config.toml
n_kv_head = 5
head_dim = 64
norm = "rmsnorm"
init = "uniform"
optimizer = "muon_variant"
seq_len = 512
MLP neurons of a small language model. Each row is named by its layer, matrix (gate and up: input weights) and neuron, and shows model dimensions 0-159. Each number is 500 + 25 x the weight over its row's rms, rounded and kept within 0 to 999. Numbers have three digits each. A neuron's up and down rows have the sign that makes its largest values positive.
A block is one neuron, or neurons of one layer that tend to fire together. After each block is what it responds to, as a language model described it from the Wikipedia text at the highest values.

L7.gate44:494459478467502497459490511524490488497535514504501500488469481528494547534530491505496523476546493478514514493467497487507510494464526509483530481525483518498457510524517486522504478491518453514504476464519544538483488462519509474479488462471508481500536507460463526428503566506503515516557533535519499443525470538490499495505512492523486475501532474473499520545475517506493504546491524503509471519520549530517472499487488540457464499471490528477513524519495503503548491545491491
L7.up44:503473474470535463487437479524492502475531499505504497507481457513523520487541521524490533471519491486492508470449502481510468501525492510458537480516513518515465519538559516523481521516533521544471476502510530488484512475523540503504494528479511528489480479488514527477490547482504464453509510482466505488519510520541503476469493493521419496481502483500518509516479523520497487484481514505497434486470520519563544487500462532486500495511477466465484488497516468486546480506530519
L7.gate46:425507536486495509493498491547485479490505553444515487507526526522522500518528504510487483488512480544473490494507489499540465513519528452533442530510471470497533522497517498517486523490489503503488468480492536534502500481471559495461486493476503499507504508491524502518505505480516486481520544479463480462479523491540513513471509501525484495465496436448556497553472548499493539509539514506464476486455526487494518516500465503477482496534464499500503527482525503479492483508528480
L7.up46:483493485471449533481520469524508517520526554459468519468520492520543501546534470481512464526504481542551514530493502484519488483518503492524503569447480505499522517540542530507481498539438455476460484473530498555497520505494493498491529516475489508481506512484512540525474499472513500460485512521508477464475496494509513564475529530472494496494513452500513488523495470482490528506509539468500504520494493501543514515502473512528515491519511529519503503474511507544495471531510493
L7.gate332:495472496455502497467483532473486499477526512540523481515496499540471507500543465501463521475490522463528493564530505458501509481501499482555512496551477523546493479460493516462545493520518453524517473475523479513499475467544524498493473474479501497489460477523539515509505468468513517472521520517478474445514491476533506524496498452490531517509503505525533509509540474503499469536510500505473491482497475495514485497475499521459526440483496482492495482501553527489445493506521527
L7.up332:537498483504527475472462515490531447522530485519479478538479546524488491517485455537501536480505536468513498494506476477473508479493542515513524505486488490522516521537549524449496489515510480533490476502522465520477466509557495531413483499478452533513495496498466492529540484444518497474531506497479522476524453508484518509479523494507458485508512486534494508520513482513485492509524547498491491488531473470497527487466501510469517468512486466506529501482482512490472478506529549
L7.gate404:511469521507495435549451473516512503513459523526491453520496513498518510476533460526523497521504475533482494488515474478498508495503500511465507522510535526490491530531539490520503484504504476477487496470505495531487513499504550479496526499451489545512460505563521453470518496501522509524505524556487467506491499450496516553524500502532447541505521534529511518514549521512504487473510498500495502512497502515530487483459503517467464456485471477474504492516472443543460514509512483
L7.up404:511502518489470472496454479442522453482515486532509476508497467470493494533518463521504517512465510503487502505498469504453510511508460486466506521500515549517494508519471511483433473509501505480549450487520473555496519516462493451458505487498512520545524508514506489513519486541484519523506474557483508509468461488497503536559489491531519514489545512483510487476509535476481497488501447534490513486533501522533480494437501476486515537508474480500509510517502488543482482518489540
L7.gate412:505505537560520476479512547564503481464476522497509515493489518510475552501497490535506484516493535487492493509521554496478516515505474530510477486510515469489519490498480486534470489538529502509518497557517500515466539485477504529502481534492495513458488483483472486490519532448513492469468520481517490494498486490495486546496530459529483561513450499503503495452499519570547493523530518505510504453542491476522465496479487510506467480487458523496517528510478548513520479480525499
L7.up412:541513510539536511500466512520513495504472512513507502518513467497483546520516477498529487517504477494487473508515488473508485502516522483543513509526489510466540496480447454541435496507544480484476520545513491510550500495456526528485480520484448512498470485481541515497477577490519495483505484480485465509511509516441505517498463496480492494497504523469534544461504513479544486521519522487511481479556468531523516505488515541504480490497506526520514468531447508510458486505471478
L7.gate455:492556481515505482507478471479531473490475493540545480516517498513488506547514492459532486464483489432505495509521483423535491507489489492495543492532485545523514489518463493454544497506487505465522462468486483503481496498517525513526538495506514538497445509541530477522517502471513553488493489482487467489519490492482526503495449496498473502456513514499526507516495480518482471511496467543463487510496490531539509482474545487469494482512473515481458485484462514467493509548520515
L7.up455:478440506480536488459507502505512510497527487509538547544518495470468475464529488481461519532488485490517495476511505471482506493514496539532503479516494494500506555491499522485447472513492505492503449470492485490487470494486503465470494485450468449523497445503520451495504501507492467504529530481470438498504469517477490507499465499549489526477525527524485499508448498507475463515484507518555482509531499541536521487452473524491494484538502534466529476490513512475477463503488512
L7.gate564:524468489495505498528511456475501493469502492501519506471502495476555486506472517496505522450481522507452516534483502481544506548509541523513493505498532514540510480504501506528499527482517515520507473450505504518486498537540522472521507492537494472501489546469469496492467535448504495496487512538493536464453507505477493512520493475494515467518386537498515514513528503514477530500479513504530506538510500467547459485506504507497475491517483543466458507496504496510499465483487546
L7.up564:532489526491463542475549531496521490510463467497481522515517498480482509491520500519470471469497503488462464512524483502538515521575491509503511515521488531481507536480495506461461492520555512479472490516546483542511447484512499473471483498520486558522503528489501526504493521496464518478510511541501561495514514529494477490549498519521475469494434530514524485511489486526499491529483488490505533474522510502431528502471536494449487473498472524481518477518487480486528504496487475
L7.gate591:538419472495545503553532532485472462503506489473522514526460489498473543517474469500479540469499518493510494509539493528497496530490526485492487486526456497522533497472499507465468475480488549502546504527506449534507538500523478488509558514503481516484483467553515469503526473463484526509523495490500448528515511515476528507505543466482478525514525485485527509503530549481496499496448523504496506482505500497510504493495469503488502528488493524458524510499514515506490435533492513
L7.up591:474551541502510514452505520508513497527521521500522470473522497525484510525497522476552477500500515521526510461545533496541517484513526487501506485509509544456537489560505502470453535509514481483532472512508497495470499466515492519530498491496456457516499496495492513484471523522477468503505488513483500531520521509485490469457494496517516521516444495508496529530504463553477557473497513446523491507453478488524474548524488499493444496536489511472512545490538534487510467517509517
Responds to: Pre-verb infinitive and modal slots. Tokens right before an expected bare verb, mostly infinitive "to" (unable to, used to) plus modals, "not", "n't"; also "d" in Abdul.

L4.gate16:502519510470511503563504514524532538505519505479522494475490517517478490466521513511480555475489466495515463509538540509534501529511534510512521513567477444511546530546480524505524461520498515477509462536492506536460486478516497519515498522512512492499503490504451542487446485503530442503496530511478481472542500499512504472521522465526486486540514542481515495520502476455473500492520507501486530529536467532464480509512523509529510547468481495511524536500516492523513505526469511
L4.up16:511506483486530506493525507518495596490510534495484515449485524513483530543493472517510515459527453484511445484508523572504516505562522499483510498545461510476497500546498468506505518512477512485508519513503511470468478470519458535529516479533468458510472483495485504538462505494492509450492536507491516465529496499527488477497500515518465483484495557516507489517473437496506476504480499457494506545489481528522467519501493485492506493480464515501520535492514496539492499499493513
L4.gate18:529507509481487525525507469501504525485511515454462517507460487483508478501503534536498507514539498545526477499503507476508515533527534489523489531545529496522549510507516518485485510488541501497515485512475501491515550495453535522491529532484534486482516513484516472487511463535474504503518457537481470524531544485446468484554502524514516482473531477498515489501463502535498505501489497486482494481528472532442522538459481498573522474496498553530481503523517517516483487496484556
L4.up18:518490497488487507504504520471505488483501526430527529460496511473510506473464523445493492565557493519536501507488521518514496541510547497496472491549519443508495477486512565507507514525512503499537489508511516485501535485534526540473482495475544481492490491483499488502501447505518510482527470519545524485482500461449517525546512483522513503481552491498469485457485474485524495485528533539545466509523510507488488525487466492489513497506473492475518466484490488520484545513486533
L4.gate323:508523470500503520513533520528506489483497534504519519504483515492521538499513479527500486503499497530494458516480495533512567496547511487507513500522540522527526498519489480542494524458515496479495509556465510488508542541515536487512522476530457474516479484483512498478494470436486485459425481503515547517478487498506479448532490485574512542484506511512494470483471506472502513487541428495538494519483499526509497500492494487520509487504472552488496508490485501503490550483471526
L4.up323:492537481514490510498502451539492501467527525527471506500498512495522498467493491496521500515478531505521495476483527516548533516512526500510503409447521508515513527510544479486513531494491498510472485502507540489512513508523530510525500441550506500510520482447497466471479533468460467531476481560509523523476502487464469548484498497520489499501478465473500465542491456483517535484536510560481470516481500523509476496477466492501532469524476520490530521505489525498519499529533510
L4.gate365:498521553508465494539535539510543509500545511469498521522527530503547498468493503472496490512512513471458484521544458486479518527514537457485556535525474520504513503496522493518474467514486482486507476510462427469529526474481489496492511481516502516503491496514487532492524506508565521504517517554513492468470483470500500487497485454503508450558516527518540480503523506474492534528513471496513459491491496511488513506512494513449479518543503515504478521458493517477471510485484535
L4.up365:494528550488496490524494519505522504518477533469508532537492523531494505498489515494483522483515459547522473554478526516463513511495545533517506489494476500544501477505538486518532477545477518537530513486533525519488529514557487545488481491532500536495534513470486536474485477509528483504503458555495496529477508522501555493493493526509468535542544483505515447489508476512498484536538480483518454527510518519504503508477475480496463523527493514476497487489529478491441500477513456
Responds to: Sentence-opening time prepositions. Prepositions opening a sentence or paragraph, mostly In, also By, During, on, that introduce a year or date, as in "In 1975," "By 1985," "in March 1920".

L6.gate248:561502523447440486509517541483490517514475506498532501490486503470493505516501451452473467471509457473523544507540464517493433534489491537510500513515502479461525470506499495485495510466514496512531478502520491542465500466516536502511496485458493473472507461497472479523514494455486486525539518532502485495535455491501544524537478482468502461503538521495542528503462475473511513520517497500492467488475493489526513494502494505526506502538499484513501428518494481481480530503527493
L6.up248:478489486516500485546522467506507502528498505464511467548483531538526514519479499485513503529493477501447510488497487515532512495499495548469486456501478501490521501530486512540450489476490486470499503475493484510472478504536521527531527540463482500541526474533526526499534505486479485500504484493515453467503467479508526530515453493493511507522497490529539460525505495464477518465461477517455516501488517500505450526530495515490514461418499465521524525516533487482445503521538537
L6.gate609:488436479508527488459518493490488529483495466447513526518457498520543499490492486488489519482472504511461518465546518470555484479514534519545507481527467481537515489505510452484501482482486493483510468535498485485489481508540509490489509503486482489503512479519536458496545433476536500500480507500469482441497478523495470507506474494503504527477518492494530472521542522503469481520504534508480509482494501493474466493490510529498575543502503495452518475523490521508521499573481513
L6.up609:492471503485479479457506531475501503511525517487533495554468516481487461517496514531490512471531511536473471506496494530483460434463483512482502526525524540498478473502478554538496452549529470479477502480515443515503458537502537536459492503461518451477503496508503482499523470495509513527507548535478526467536489473474525533520481507508538536537496524486508509501501478509501509469514498496514539508509468503494511487491520533475507453485482486441504504489524530505543482507494505
Responds to: Perfect auxiliaries after subjects. Mainly had, have, has, never and not directly after a subject noun or pronoun in perfect constructions, e.g. "who had won", "We have", "has never"; also name-ending pieces like Rice, Serbia.

L6.gate237:516493481521482482531551546485448537519537494488465527503463548495480491546513488492541468527498509502527520548490476500489482533484501509470519555525480516497550481490541478444481498525485507507478491493483485502486448507498498488503494491536519526481453534528501497443525516461508500510472506497526508475541509462474508507546466506470508536487493498505501530460467549485474528504532475486517482534474485503486509526481511513474503483495498500483536498459517517499497556477535492
L6.up237:497473483492428513497510468503488515531507493500541523484475469499501504509485486527523447457473502485530486499507473476472468521486503505493491487530506524526488493525533523457537508481487548517474487495566473507504530517505490487477499539577533544484509519476526500475505503526518477471485530564457486511539517484490482531516493455499514490516519485544489497506544486500496513546505520507493469481550469485511527550471541515507523486533508516485490524477517533523520490469486487
L6.gate343:531535505516487523474554485504533494522521550448536523485477500501445495498516517501475449499470480496548508500515505535492507502549510497529526491525525527481510465546510534495531459515476508501481491518531486500555492521530466510510485488502500502502548501504543449477462510491456485479541507504537549510557514470476525517507555506532503501488507515502515499474514475485511500512516499502522514523483475497501504553442456462536488475484508509532503462481494504493512529489501491
L6.up343:520475514562502522504509493489474525484534525508539520516484456492490521507485524519473477530468486480524527512545500514507527539529517477502500498517514510480522487498473572511516496497513554459500496528503515483514494527468508512489542539523520503504517446469522503513431543494489466437484505509480536492519501517474515485483466491502483532438520557487488515506501544505514482509452492533542511520500466496522498516500480496518522481489548475544531496485510505539494532506509493
Responds to: Month names in dates. Month names in dates after in/on or a day number, before the year or day (In August 1927, on 8 August); also N in coordinates and mid-word pieces.

L4.gate33:479470504497540504515512530497461502460500455496506527505476491521485473519511499506468505503537533483513503509476518524516506508525482474478511495499538528506576465495505546490505482529537520519515538509530506487494510538446532513436505518503495519507505483508490491531499529488517515511487492532513525553510518482469533503489465482468471534466532474491489488514505456489479496488542509500492499524493484472478530445545495505493504442490497523474466477476431485494484453499491569
L4.up33:485515505486514508518488493519484498473514505495557477477493541495531528497527519478466486501502543501537499448530536529524507522547521495472488457459555487514549504512541534520480489563495498503472539485504489508463517498479504545519514506488481530516546505486530469540441518487503525525476523532485521511513470453485558523495484483524511488526479475513511510464524438483516450505494503513512486510475499512504537455500514510502514507508492526483486526491506508497473464519487548
L4.gate106:514475485494549520482529513511435494443495460523508479519518543519514485485501480522492518454542483488537543494492522488499527515461514535521557504537496524502498511529525520485482489539566533494517509490532509510477515479509514509482531500463477515503486464527533476516523484508492500469505493522545477465509460459480508504536462491509486525490519503461544482459491476524517457518499496515465534500486496518523489500507482477482539485517516485477469508499462471506466506487515569
L4.up106:503504526531508498457493499501518522503441466516478484504529507497527485474471551515468468482514483441501537532480521475499494506461504516534512451523488545505533495501454543480525445524510477512476489495506503510466501507527513499483504513472501482491456485485545479501502496520493514489484472490508451464500495530532484604532489491517517459498503506490526496506540463508493478517496510494487455515522454541515496494482488517492512500514482494466506472438504487469489478543509513
L4.gate579:485558452505491488448511490492496507491470471516513516466516489484466472484524515531516534495499491540496536494496499550476525469465462498479496548492506506509466512489484554454549477492502505524474508527527519502522539477480531516510500467511472480509474511491508514556499485498426509492521537537494475496493513497463478454476477490505484447518519485528501490458495522512470491516503491520480484503521524544509491503491461537533470525553494488500492460497465446468508495518509494
L4.up579:513511482478473510474505509480515510493551497502522532503466457484506489506472520548496515499503473470515494514473473458469448490498491512490496498511507497513499484548482541478460510543496490490481471517522478543497563488489489519483522510525471497446486517516511504500492482498486474464516509486518524479490487504495548509530486500524461457476488526503518503498496513519483490503454453555477470509523503492559578535448490565486522536495504509520560475523528490489508498522523501
L4.gate626:498464509521549528455481503533494507496511465494500534526525485491477519534569481520488479492477504452518512558478509458499482495464526518565521476525517501507520468508527458497490468535489504495546476493553495491507505463504526520470475504478513489463476500501535518478537498515485475472528544509506481512498483519491480539504498545492481493485516518490509489512484459542499437513537521527471496524493490536547477506510494530443502481500517512458501476500492500471531493463497476
L4.up626:451489506507530486484499491506476510490525457468511511526505529501475455511496508536505435493498465490534516504452513525503515530468491517518512508498514482501494504498512525460518498491539529475475497493492512486492504482465532511432503532468518464503479484513568419513503502511468454493520505522501448483527424489500511526486497507439489526465508516443505466479500495507530452513516529493472465500498509521508548494464486498506502498512523488484492521479484506528518507482531497
Responds to: Modal and infinitive markers. Fires on modal verbs (can, may, would, did) and infinitive "to" right before a bare verb, e.g. residents can guarantee, urged to intervene. It also fires weakly on mid-word fragments such as j-ust, Edm-on-ton.

L7.gate35:501528497496456547463495491505494516524499497494498486491524498511506518464491511506488515494508541502513492487536454538506490478467497536487489478518497507523478504527496507466493513495495512487530463474511525457538483450498508511451507504529527573466536495501438482525505454503524485531537492528512521483516508491531486490544484555550550465492518486518476504465456504525506496507512473458512532510528499495535501459517468469515467478506472514514483526512442499530498470448494525
L7.up35:500499486512454520466456457478530524506533505514490483490533508526533519519550507502496529503510494509500528513532507488516499531510478513540512527516485510477502521514540486498500548490524505513472498501504546558513495517521486541449510481536488516459564470477518535502459509507467473491452507507513527471527523516511494504534510520492515482473467502527515489455499483509550523495460459521537466535523480507540518479490519472538482493473439499501486506512453467492529488473467486
L7.gate203:520488480473451482536526518529535451518536514542523502526470469492512517474531536512513476510513494529516496477571526538501495451518526531525511484523500488570522508481504523525516477498495502497517496541509508524504512499501492514522540498516518541503531516453529515489507512505479542472525507518509469474496497478502484518488501521506516492558528547430503460464522504495513500503468503458503521502514504518518486545553497486528475477512512497511467500495485553554529509491484500
L7.up203:546503488430476510511498558523533477511548544522490467513481490469489492498533548501531503521509538515513475519517480516505495452523493511540541487458482488522501541523530486485520488495499507502480503497520476461501509469514469494495514456519486505485491502507463501485529480525451518477526467526485493459516479492570508492496490511453472489543499559522494518515491476490519513564479527475503520533519476499507501499514523553460501485492494511489530485485467542509506529493470518
L7.gate335:488512493480510477504515485548510517499509515473545492494464463508470471514524568476505498489523537541492527475527521552443487481546502543515526471539517470519508546494491494520478525543469500513481461536512489484488528509479458464500536524510478505531501483540543507528514483491495501504497520524500503522497521460488529466470497529509469503509503520529464483547518436460519536478498481502520484504513476494480531510490541474508501491526506521494491505470513487516458484452463524
L7.up335:541487504489546506469484502477511508536532513480495520481516515510491501487468509486489509493542517518499481530506544507489493573537495497524484494488492493491477521481466532462494481519540497459512488483521472478501527482506550487472477507485474467514484536530495533496498465458476482449512505509523493499545524525490496512567510495478516524515522535532535523486489459497529496523520463512506467521467454435461551552504508482520556525527507526500509494522510523483486481490491533
L7.gate422:498500509494503512505517528520543531496521492551513514536467507509513494513526543496464446520507535483479473493526503589514476497495478515517471444496532506525539481491505488496545505498508523549492506467501562489520534498518516488534485492539514522536480508505550561513528480514499488483529524563498480497499518516533482492510491495523503486482522513507563478461532458565504518496522507545519522518491463491505487534489497521511478476512486515532504514486509508531500504502509500
L7.up422:478512508507488494489525562495493495520535474551511471548485477497522535486508539479536473528536503475468498473524526485537492511522496500531508478544515518499550451474488466500545481509520501514491516485521496516503497479498491496507538498497472495528472502502533478498525435503491521520502490536471461430486513460541512492476497510535501481486508457521540517478478470529543479498478523551503468483495474496471492488531510537491536519530524521471493480534557506513526511520504514
L7.gate443:503499499491506495516455497525487496498524527505504468507519465534458481485527558505540510560510500495456550494533544529534495524470469505504514491543502487512522492490524498502505543555525504489521490456544490508510511509486479490490512466508503490506511508503529419479504505462538471493449516548498470521455498513521474505489481502515509467487565553530505454520511501488521514545487510533483521493497497501507468505521501476500482462512490523518464517476482487500522518502449529
L7.up443:478468515472510496532474530530502482481537515526462517469493489499524529468490540533507478476500538491515552484520484503507499519501459525503513516541486504505508491501501492534506486512550541504502507539551468483526518536508520503492533514529524538497492508507552501484553471488510450452481548484499483519482519480509449483479508533459459471509546509488507460496476511495526479579500527517528542472517507521499516502522508506493505496502482515480470469498499492508553466498485547
L7.gate492:441500486517508562486479479464521494479509525555482506503478534523523481490527454524516474514474497492508479459501519471524531493500526454532489505518508485491482494540488472505545492508518479486505505521488540519444527533481516525476514486457479565492464479515500516494474529476494508473435508508485529487496522497449475529435532515506476520462503497488500463527518548488506476476521476463521477494520484506496490501521504546529513505515508526496511470486491484471508454469505519
L7.up492:528491507513537503500542472498540480508504483508496498461459540533541548489490541532489452476486524481530462523521480522514489500529519492489466516500473493500451480442509480511453506482513516477523501499486481448463520495537500515485482495525515500463523447543462453478485473476523479504517531493495522476499511490501473526517548503482509462539512496504494517492468514462500473510547511471490476455488484487511496502452473519498460513446480524505495506475508464512485486458534491
L7.gate504:516485526502468582489480502518532484494538522491473524495480509490485460469495532544526469530511476520498511493496467511509501497541503515519502538516501491522558484519511500536506507530504502528478454547512476493504495527529526502518522476482545533479491519475524539476529491481487473465559503516508527484499489482466493489520530480510528461495523511497508466446453497535487496480494502515529502532526492532484541508484502484507491478449477565457517475503502519518441497507477526
L7.up504:485455473485490516546511525522517476513513521478508474536473461492509550504496493520462479491533483535538461505501498491468488511538467451543496504545539463520513477462493509511505487517502527498522518502507493488524568491476495555523530474462508475527485495533519492534478472449503513461523500499514545505467517516493511515500479535485494488456570511496529491451462537480499503494505510490514503508521509506522524534517512486546516541482489462514502518497477541527479517500476519
L7.gate572:505518496487484511493504475514501548444483519457540478476485480480466480464497558489466484516484489513537559504518453497465473530502514490469535501526519493523481506551500501494491469500544539490490512487477517511509561522477487498517499491478471508484512477484552489500505432481518472484509499559497517492527537459516524488499514513502529507465536511512507473494507478487517510490546511463489459531565458526534504485464475519521520487485506487507518540500511467528484495486506499
L7.up572:525472494513470557516480493472500520481525469451508504481512489528497482491481503518495469505523486518476498459523507486500505498548472474529477514538534504483548511505520519485468487436501484513485476513508479519520478509506485517525467513438495519479478465491524489467475518455464486468536501536541523489530515472483514506489538526510525486489479532502513504478532551512490468520481486469510523508516485523550500538535519493525510519441469510475516555537474496504496515513558541
Responds to: Date-leading tokens. Tokens just before a date or number: the day digit after a month name, plus on, in, of, or a colon, as in "on November 2|4" or "Release date:".